From a checkpoint of a small transformer trained on Wikipedia.
Training: a variant of Adam for these matrices, 1173M tokens, 8950 steps.
MLP neurons of a small language model. Each row is named by its layer, matrix (gate and up: input weights; down: output weights) and neuron, and shows model dimensions 186-313. Each number is 128 + 32 x the weight over its row's rms, rounded and kept within 0 to 255. Numbers have three digits each. A neuron's up and down rows have the sign that makes its largest values positive.
A block is one neuron, or neurons of one layer that tend to fire together. Before each block is what it responds to, as a language model described it from the Wikipedia text at the highest values.

LaTeX markup, Arabic article
L2.gate978:105141169138163127112120067118169189077249158125107113118118145113135084114128170149090108100048115068108152181130115168157144101155130149119210167132145123117095141150143091114135132101109143133105162126098174139064136136131110078177139117030215090139090050108094087132068149111145122149106155106162115131129116112134174190068084115168115156161153125150111176132115184145177123121028
L2.up978:133116123110079136103148107148117174085094101127167192156118172160140134108114111113132147123158114140118103150118084139161139140107136150157113110158126088133122156106134130152113146144114165182089123112131147150095183170161091131110095107077182089046093082113147135081133079077130158069125183178140141113138134171113133164085156069137139118191125156159123147102193102141127100121108
L2.down978:152127078127096133135159150105072117164161055101142112092129085134158154138119206140122167113122094147215143132168155140146144098183090173159127141169166095104138152091126134131201135107129090135103179160166165068152138142113114159137181154157145111102117179112118134129106140151141147142172140117087114176173025148114147122148119082122100083108074133065135141152139133088090117134150
L2.gate1291:102154149123135165135124120053152129138150105173071124170145095150133142112119150043113176104095149112073115172116101204155193160078143136085149110122210147054127122061137097140143148172148103098113213116140079091108136166065152136090169098108085070148166100117153145162199107144154110116148157160145152127149157095155144106166094100148114102167161077153147112141147144144153152110067
L2.up1291:172157117130062125116129130170107137160106177121108150103097149145169121137093179071099116080164079073112079137125145117169159156136142190150162157173132137119143163111115136115103147197100118115110137051118128087107152172088103092099188093150129133149144109141150154153171121078103187085080089186121149108145072176141120075179110133078057113116126123170119106126132163074145108132090
L2.down1291:135160128116164135173125120124150133126141176123102150092177145127146154159154177099096153137158135087132095137000125096166135120088117114102181157166081140080149224069110123124122101147155118119136134127107112146099140154137129158133125172114130160142150101121137149138159100168122127141103153132175144108075132099095136121146080091094095139098141110174091111177132154050118131055120
L2.gate1576:124144040103138045185134121114142124158097141072092119069107106141181029110171099169124128099097150147117097148125139106139140169034084114179127149079174153066097139136145110139116158060147146147120197107153133044158171130105139139112168144108125066093201115113153092136097117125206140144083149116167167124142092116115087146114122136165174118173115125170146118149084169101051120141102
L2.up1576:114146140162173084133118124162131131156099103135140131113140153139093076123158141173142108176089112060163075184068102100143087117133103134144175155102130159087161116122081162050069120119138161133064189049131131148106106138097140096099124085079125148113169086089127090122144123148147139151143124092173118100162156125135143163135129136132160162111119100131104072146112152124139163149088
L2.down1576:114121063126134085159187099197157165162112096118082096128121176066189120113127127144108123102136061116141111137064146157154089140058156099140130204123154056087145124105094136109095204105132164148122112124122130100133168146094139106188126146154134120113228113165132084123166111083146114168102134098178119178162159134137074090121148104138157170124121139159137126110137101089135159097108
L2.gate1904:151111118080106099144097135121155166082152175129150084161152131090073091162135134080111157122144131074090153115160173082090137129103121162117138150121089166056139135104130072106174175148128125155160176168152140151069129106105119164138119163174163125150101139145135167121116083080164184125081091124078131191130092138109134107134109127170106110168132146162106149128066131170188141179168
L2.up1904:111119161144142149092078090146164154133178156138109182082144108080161135094092105100146150119116167096146127140137140147130098138143074119102151118107095199069113086162136129065055155093088131117176092072082169155111123138111115163158132106092134121095153153138126099218052086134127181080102133147127131150164130173162152076112129038117119110111146177102109130193196136111120089154074
L2.down1904:083103169111105088130150147078146104139144128129111110161146108100122146121127161104121196121109108117175135088000154103162096113170134172121098128160069118137066138098132195104092116138117110088130107124109164136123159130180175121137120075102126107091146163173120184121079132178082164095108101114113092168158191090127092180086034119137133113137106134108160127173158134106131158125172

Place and team names
L4.gate1180:066184141111158120181092139126112163087166187138180112143099114145135096118123086138080144148174108155124108125144147137097133127114112091092172106085083156112162188155162105095188122114147170132195135120143081103042096179085105210091158153122162042127117091154125160143102126138089113114111140105099199174126158147083094095130079134158134090096156122125121118173141170167155117112184
L4.up1180:098057101172187136155146088080115059114135070172123107139135135109184114124154092123131134125145159128065142176120090194138128129050109110124130105086175120158117106175154118135089129107135140108135111123175099170139202201130105120121137149131119106189104143105137155109153135113121142107142122157149113167123133170149117068096056151071140060128065066063136071174056159145149163132127
L4.down1180:131158130139144155109079175163139163128125102169114129147147142087131146155124151124113149080142115163105119128255123168145211124122070153078108131118101163133108070121160116255173128097136115133128074146129117130130082169113085162139113132113131117146104109124101152121128111173120104145145124170107194187018082121145152127167097114129127176102034108134195142154152129100148137119143

Name-start word pieces
L8.gate656:062113118138100097170127107114108116085156123126122088137156106161064162137116180103134122075149141208086181160134104106154150142111126139158114146122148081025121186168093070102182094102094166164129135120136202128107159124079102089180168146142116084169121120164116103149175159171160110075138147138112127167107166133109134148112119133095094148134140106080187153096104114103171142157152
L8.up656:048122144182120132167105127117098183157142145112133096108120159084128146132115145120115113106171096126133043129165120133073126157061140177102156174116101114180124103108099075148118107139153158082145129134158109133170108135107153122127110125106159171134177136145134145169157111097115165086163168124164157123120116170133135097125098130109116130163102126132174122082106164194157199105094
L8.down656:130102098084194111123106147138056116138131126117120145165109085065142109085136139077156173094093162144156079135139090144113219118153107131079165099152080156133160170081130152103146125099107145122127132138143100096102098088119069102123137196202136146105165131152142133164168143182103123091163110108136106085097110104134139155161168146128088084124139138142100115092115157152141132143113
L8.gate1522:141107117098090101112144060172156142164099100142114127129067099097147151188196093113110124134110069141120164123147156172117161115155080136110077098106138170161121121087140099116125082143105084102178107090084093130133132178121142110112205143100098154142115096115194078155094160196169073116142169110123105126162106112161130113173144155148112130124109063104113168119118141127160125181211
L8.up1522:104091125091079140179107149136136116108119214126132080093036099098112157119087079122154137169192133120062167064117149108166070110139120110145153126097097180099107146094128008136123099182172121129126082067104135149138099176159124110051179149173128167086162119108159119122164086139150128210117080100128088116106129119122137123210141124121130146105093080129070157128091157069127142097174
L8.down1522:109148177129189109145095183135110107100152077139116111130115099148144132122109115134093151163168113137154152124084095132146114127174129146120103099157108122132136086080155097087116164197147139143109072143122125156138131222157087185049164168150142083100152176133161150126156110089147126155122085147152146158201121057136130173111153164155146118103175120112140108141150146110124124108118
L8.gate2168:136128127108054157147169087139160103162116105127125114085147087153123134172141159106124120145111135117123107087151103103085127108059142105144112090167170112087037161118128150147109130134148098137182121116039202107147121166117108118126106110135099098149055162155108095105150182154116163164109122126138066178123120115150138150131120066143117158131081111079112166192131153150147077190098
L8.up2168:175127134190224149174161124144122104123097056172123094087142099165134167106119132108107084167140167129132106089135127151149160142148179146143105137129136146109109147124124145123136079152127076177114097137086129097198112103103162175118127114139110106137172112098158159109187097135126130200102118120189080122119078150115121114095154130085079086087097157158111061133092106156120138112026
L8.down2168:053185180114112172092117109151065116133161130135164115158155104088092133223118106123126071159134078113136074084138120146133122114103090153188096132130112118101131090143172159199080133082130110159156146181130177131090110208117112084132058107191100127141090115110161152071142142155137147083143157102117131120153161162153112111109070048076146082112100105138119107118125194141155150173170
L8.gate2369:134106170179102123140108089108102117169170163088138123087105154119119144131181141104122081073125121151077151090166115122139086116069160121110118095117082139122154115092177101086106142150145139189137133114160154173061115102136087115135172133129133103145143070126101105132060165172135118172062116161165081154114137150116138110153107104174133092096088098156162137191176131123173136146130
L8.up2369:142140180117197168146121163090064144216121154127157140168181035116177130154108113170104131117142108134093182166081136168157147091068130185155092113102149095121135183136079165088146088148160129147106120158067099055142115116159093102138104117157122139085148180195149190120134112140080086138191138164195098126108122165096109103169186120150130138114118113143091171115125149105134118069192
L8.down2369:128123125212060062123139075103154113126151152076164079089077099087102152103168064110130100061111168101108133096135113117158144131090113112142154178107129164155175121114107050088130185139144125166160174180106099132093116098150126139186046130123116099163091138140172147126059143101136151094130109151145126092145146021145137105124109101120062137113137084137077160114185101147118130143147

Final token of names
L8.gate857:137188131179123148190093151161122103113141109111076128121127086138079132142096167130181135145106118097082144162155158144143120111149087067126082183138156096113136147214089050128149122105107170066128113123123122188112171188140167167053139078096123138112115136090127099119086144188110116149165091098124127163136154132127077111160029110117103133108089118110166089127126143133149164133123
L8.up857:151106141140138162176149018147102116150119154115099121144139083136159144104145168126081109102149151076131184110117181157109153157081221131139143172092151106137179139185127136135178155090143219081173132107122103099157111159107163164126160115088151136065128166189152122091131157149104133118113133131106128144133161131114129102128096122142112067104136124162107131135198111121100129146154
L8.down857:130087129096099127142118106093107087147083183134187164095125180060145111141123114141132120112151152099149133059120116099135174144076186132120142116159164137120145147127134156170151138118132096169168119129103164097142116130146149114156150155044119160159109156113157104142075078165104114166129153127126087151151104180054111108157146091144083164136168160146108117125164099137164127151162
L8.gate873:118184124157136126106131160148119089145160123159113126088160097101180159132139118194156166145112139115115116097170152145102105183092131106134094061084151097076105135090187184124173119112114137192177166113173155138081148159095097163105135118134148146179113114084110140110127112106094160139097170164121105128155058117137074194146159128132080117086096104089118101129112123124161177130147
L8.up873:095106153119082084131137185128155126097176119108122134121168142062111110114152060136132099172123096093134116164094157182096145123130112139142207153119091079113132116147103145125161166078134173165122122183146086160152131128150139101136107081085107112092106176141133145118065144149145102117133084077153096141095157103087103112102119124109161131108161149126116200167141150102168144128148
L8.down873:138141156157149115133166118172102116124178122145159103084143123123121144098142124145156150147070155145131125135103157152118180131087150150113108155122105120137180059088135130107154172132136111126081101132170133129141116144146143076134097088146137152089098114124115064133147096104080111178104159114136104159095168148094072111128134154179104154116075134092122111135104118074131144135112
L8.gate2008:107127139111141146149104161169131086172166109126153143172080098096136174147113164151143190129141168165028166144096119135150121167084099114124152108129143087125125159126107151190209156130064127116154107114071165084132103176072121164088150139150085176099164163085111156123151127157117076128154097180103115132166125137136069074140068128132144150091094152162170126124174080126150161176152
L8.up2008:110134145129144125095125115147139094111080138193117121097083130079135156053144156118121140120131122149152115115096197086101120169106101097102167133156143140102084121139161168116175113173089075204122144123169123132087113080064088190142100162144172150096112139134124118155136101139101151152120100135114116118109073186131163122118124092115146143104100162129164198115129126108115173178154
L8.down2008:166142058102126120146087164136141118121173217164149063099156111136102138090172132083106086194090159131157172159136130091143143121135052111061132107126160122133173133175183164101075126120142165154115126094144080138175129110131112096098174101093071169138147088107206084106131194089138119124184216117156153130094072077139168118116070093142104090083134143103134097118089137179153134118109
L8.gate2084:123124105094101100173119131136158119113147131143149190142134093139154066094106111101173155115091147130109113186141140125141097137168091100109079185083158154130152144133139132141123124095073124157140168103144130131131084098135112128143150129138153154087126138130123156161194089179141163107130154107109121135173110178137083170126068152100182149140067094076143096155099106122184197167139
L8.up2084:110171143111065204103102134112138125173123088154109130115165151089167127154138109125045175157164117131119137099123135107082124138142079091129099086093136113152156132165104159162137160174085130086128141129134146145151151141117147145117137137153177104118143152095106145164177115145171075112078096154140076146079175143157101149114171147090127143124175133148176156162116155132195062121105
L8.down2084:078161111176123121144159072120161107081067158123154177150158162108130101144162119184111128091157138181122079170127156138127116085118091162124092079137148138108128132143146148117090133171159131130152085105103074056188116120143156083151153166198101138093120118173080157051084107148102115100111131105147147099100107175131104116150145079159128099080120145142116116176161201172099175149174

Formatting and markup fragments
L4.gate1204:149103149063127121102154150140124122112133101157136140108099084159161090110104149088066255091152115107158131145158164104166075144162099081123161130101109176080117134108142098128138143143135109149152180162153151092084186195128061158106113103126164133138185125087101165140125138149200129064118173126122170139106111194120203166090084093101125141111132122177182139090110147132108091141123
L4.up1204:143118086055111123109096162139152124162119127148138149118137124118163100149191154123147164097098107047188185087124089123184171144075039162156165095130110178156125160100102093112144163151108191127131152172155114113140138198087184142127108076149190092120185192116127138128082107147162132054157133123173141133182095163123105110142139062130107099108152131145158163142149145106139081126123
L4.down1204:107121135101168174147118148101155161176081098091130124176091085100152111103093117173152154126157157167122135107021145138134109138092165132124174068210153064142108163119102106087164136162120043158122151143130097151163097111100137188094138188158125118150161165159143179139126124118167112147184132131184183177052128120078087138133126164162127133070162112142078128099086148139112129130142

Name-opening abbreviations
L2.gate1063:111116154192151091096202107143118154067126224082107098105139083134157134170133078060045156059112118162129187095086124096133115136128169122126137164077147117131188138098157145081099173149154166120064135173187119171126137128135115151161131147074137065154170096098124089167140130079094122101157158175147154153169175204156164124121133108159125097148112095156159106196137071172125075120153
L2.up1063:133110139134084147083145152116118100183192129097135192104082109100156051173113101134126079097118103162123153152083103119147147089134104132148114119114120111143088156131105180077095162100138120144127099151147123144152127122127159162167101085105139089147147121157115154189080151127120158143162117132100121087122144101086152086085150129197133105164131144057167185184132117095142141142059
L2.down1063:082113133147125130130104120123098126084122122098136128162155120137144132081059182096099105131110127112155121149000135087092156171087150140128127122081108138117128034111114140148132107147124119132216117162127148131175152158128133055094115142096148152078125130108116128130153143144134097117170144108163157139144066138102124133133153131174083099113162138154156110099122151152140091143165
L2.gate1274:078176117146138134145138127110150078108096155132123126099054054081162118141102162097082159134140106050095136152109073138196106128164121152160123139112175118102124062152158189092151107125128123184118114074147148134121133106185143064020094098095089066182184116090157103119146156104122145190144058171143111143181203137128075141122120135147134104167155098131111095066127133143155132118065
L2.up1274:148178095131118148168144124180120120180148178113133125154130114109130104036115090154154162107188085148079189142179147104134154110157095143125140202187096129078082132118191133148096149142134131142177117151115101108116148133123146161093144100135101128086152129136129164097161122127132156145187131092119149133115166156115080145139101158104106109141169112152167061157114129101127064129154
L2.down1274:062185118142099189131090099134131070164127134141140129069134082086178161139101115089085124100107146111101110146051106072172152100107118119079142211155122118081138196097071125171183152180174145095092196101097126160150112136129137141093110111157111094110154113132143163089148154131167170116133139135119093082127134146144165089065142171143096143081085105162141123122223189105092083150154
L2.gate1624:137078066161127119165104200110120073135167099141142170127044098157130115169087149111112088138167116013163157146190127162172079085091154114083140118139137125130098113112120112091101133077145132127172123170185096125154126065206122128128123133152154091135175036099110112100047089116117108142086157074104124190148119156147107167110112182144122082151140148116119127108092177045185106122109
L2.up1624:170116158155081176132052150070118076145159083092199061082124136146096031148093043122103143115121113103121137203161204175160116096089118129145140145127085056173104166168156139100066143140062097095117141159138075196169186128073161143168103123115088118152127163158139098177126110096134162119197178087123138158157127149150122149085136111104113124129158124102143161142119139128144131092158
L2.down1624:100115199123080178127167103165114126139144124115160103141126077111168142141119124129178136173135137157129127092038143117113152140144150124197130140114162132140124125126118129124093080139144102120116142134117165122128136238066127121111121136167097189036147152111105169140179106109168100124143076195147131195000090150098163129148140110193168088109151126177142124101147156127081097117134
L2.gate2406:086123174100122125074188148154107135122226217133101104141116141139097133099125192148098099097117134131067195171153107166145073060086096147128163148109128183113142114042181057105113132129178159118144128122142174148137157141161083153096102091093111072179150087112139216116150185137180077143129143050183164135111157118132146170142085156122138116168146113148110101127124138111124117073050
L2.up2406:124097136161155166164135079024122117129194105166096136123097157037118169080139131133133118063158133060157163091146064169153126092085110157164121156091144103109116108164089136103115161084162147121127147110176117164099125164124155094167067111115153177166108133192151083138156160145140155112133085171212124140095162067146100135125122124110088118123104090108133097132138108138179098117112
L2.down2406:128087099165186181161119115132176166143111091113137114140130181127112065137150141141100137147189148140124117099084101126083116080108146149094120144145134084161162113132124122143100117103144152093137160150125124166030131216107126131150144115090150099119084150152119106117156186118149112157032129144159136193094124122083120159077167082093095111136147132133103060140127140159130062122107

Formula, name-prefix, and list-number tokens
L8.gate2288:145139158102055135147114121149130121160163180159132139112067125071091134118147110146192074155039150102118097161138123139090107142109125136086118131096116137104145146127097169132190112160111128126143104140117122140102109170042133076156113117163078102115157142137106194173062110117185139102102190151188123118154085096110092091107061133144084152147134137121137180121067145117094186130101
L8.up2288:118141142137143136168124157142127085179121124153153111180155117083126180172099107082104106098116052118125117172133118139171150074055038129127158000160123085174155142101147134159195124094130077106130134137106107019142154083108096136147165077133119094142106155118131150153118077155114134095148103118108120137149109122068155162122156135173038085151092074121090177121135112098099153139094
L8.down2288:105138103162148149149140169126116144114125165112127168105144133075134121138100087058151126113159143157150099152094143149079208112084176178153152127112104121162145196159128132148088155136179177112146139156113068162134105139147137099104098137131095162098110115166106146135141130076125126160123155116074134107079111125089148143098106163134133105107085151144102094150137113125140108087166
L8.gate2425:121148162071163096084140150079128131128136139155120113173205134114128139101134105147133096080109072148122130203041109144078170127086155181130137098126101132117116171144231070111172163150159149113177213154085083161108148137166154084138055138121095107124099087123157170131106100161129113143105130157121106111172149144123103119122095052124158139071181103142132154177138176141146122119158
L8.up2425:161140059136140079131124201107173173116107121099089149112165156213107163096091134087086057134112145045119111118077139210112158087146144182135164115144150094170199096094203121148164153167135132112172093107125126156127157141129169089131134179118116119139101125157170113177129162114140148163116154122149152168117113157108115107158145135107114115100129170094165155196153138116140122096101
L8.down2425:086186124152161138126092140124095211126204111162181134132159082109085152163108122114126148134131222076152149105134149058102129117132119094112135071158155141169116123156131060145165162130124139118062137111103161158150153106134100120161174126122143128084114127112157102122117097179090093075123066102103109092102082118085171149093100079133108105094198123137170088102128124115151145114129
L8.gate2493:164146113163184128116080152172141113111221140088126126098123145145168124148104161103213157114147110161120110117111173124127169148089165117176137152095120181124128055075162108136137177125119113132154214116136127133185081100097143191143116130107082183155134124103146085177058137135140119175171051157116181097166139110098094092131141129096166140069125157133132129126102141173079158146138
L8.up2493:146141094194076090096157151128112079125131123096098133110066189115105160134116143107109128113108134166154153201135168118143173135137168236142137161129174134128136166068102134116165121141117103197083147134091115136131124153122121135117082081088147169048095100077139123102078139157149094114150133094175104137095144102145044162118134108179146116192098157081067122134122157131089150102136
L8.down2493:073149069098106187094114094165140135148086127146118101117100161160161175090183165162172139097123069073108106129169100067084147131153184068171109124138170139084049107128117189205182118139110152096139140126126055132121176084104103172097110106145106123091120103168129157118114092105163115128131086139092113096195114121089134139150115138175149152084145109102119129105149132144178127141099
L8.gate2739:188095142146123163136124109112139161108181072105121133134142142106138116119108202136109132165089143126146110120102087106135169204155124134103199178080175129133106132150173070091115082160056125148180142179175120153111101167155149174090136146079154091073179169071106084080137106157141128120106201151168085119105106107201207175135143118085090082145140129124235109110096157125125169143110
L8.up2739:126175060142183149161127150111150056163200088143135136115099154150107141162088135048143122168131114145103101143100117134117138093109075114113163150086128119203103108118164041172160170178150069091049153125153151172086153216121135110113120093114163140018143174160104135082113086132094193094091129143133103210117150152142140186151099160103092089118013132094175164139166169096167125163131
L8.down2739:134120090110128115113153111163161124141113111110134127099126124128185120127107162123144099113082168171076105186152102137124147165122198152117092139132155063121101059143134105155139147104094136094167098136131186142139097127163129088127147082152143136119151126107108201141121095113103123097174150160114099162190133136115130171129127103069155095122076091060084112110119167156112130112105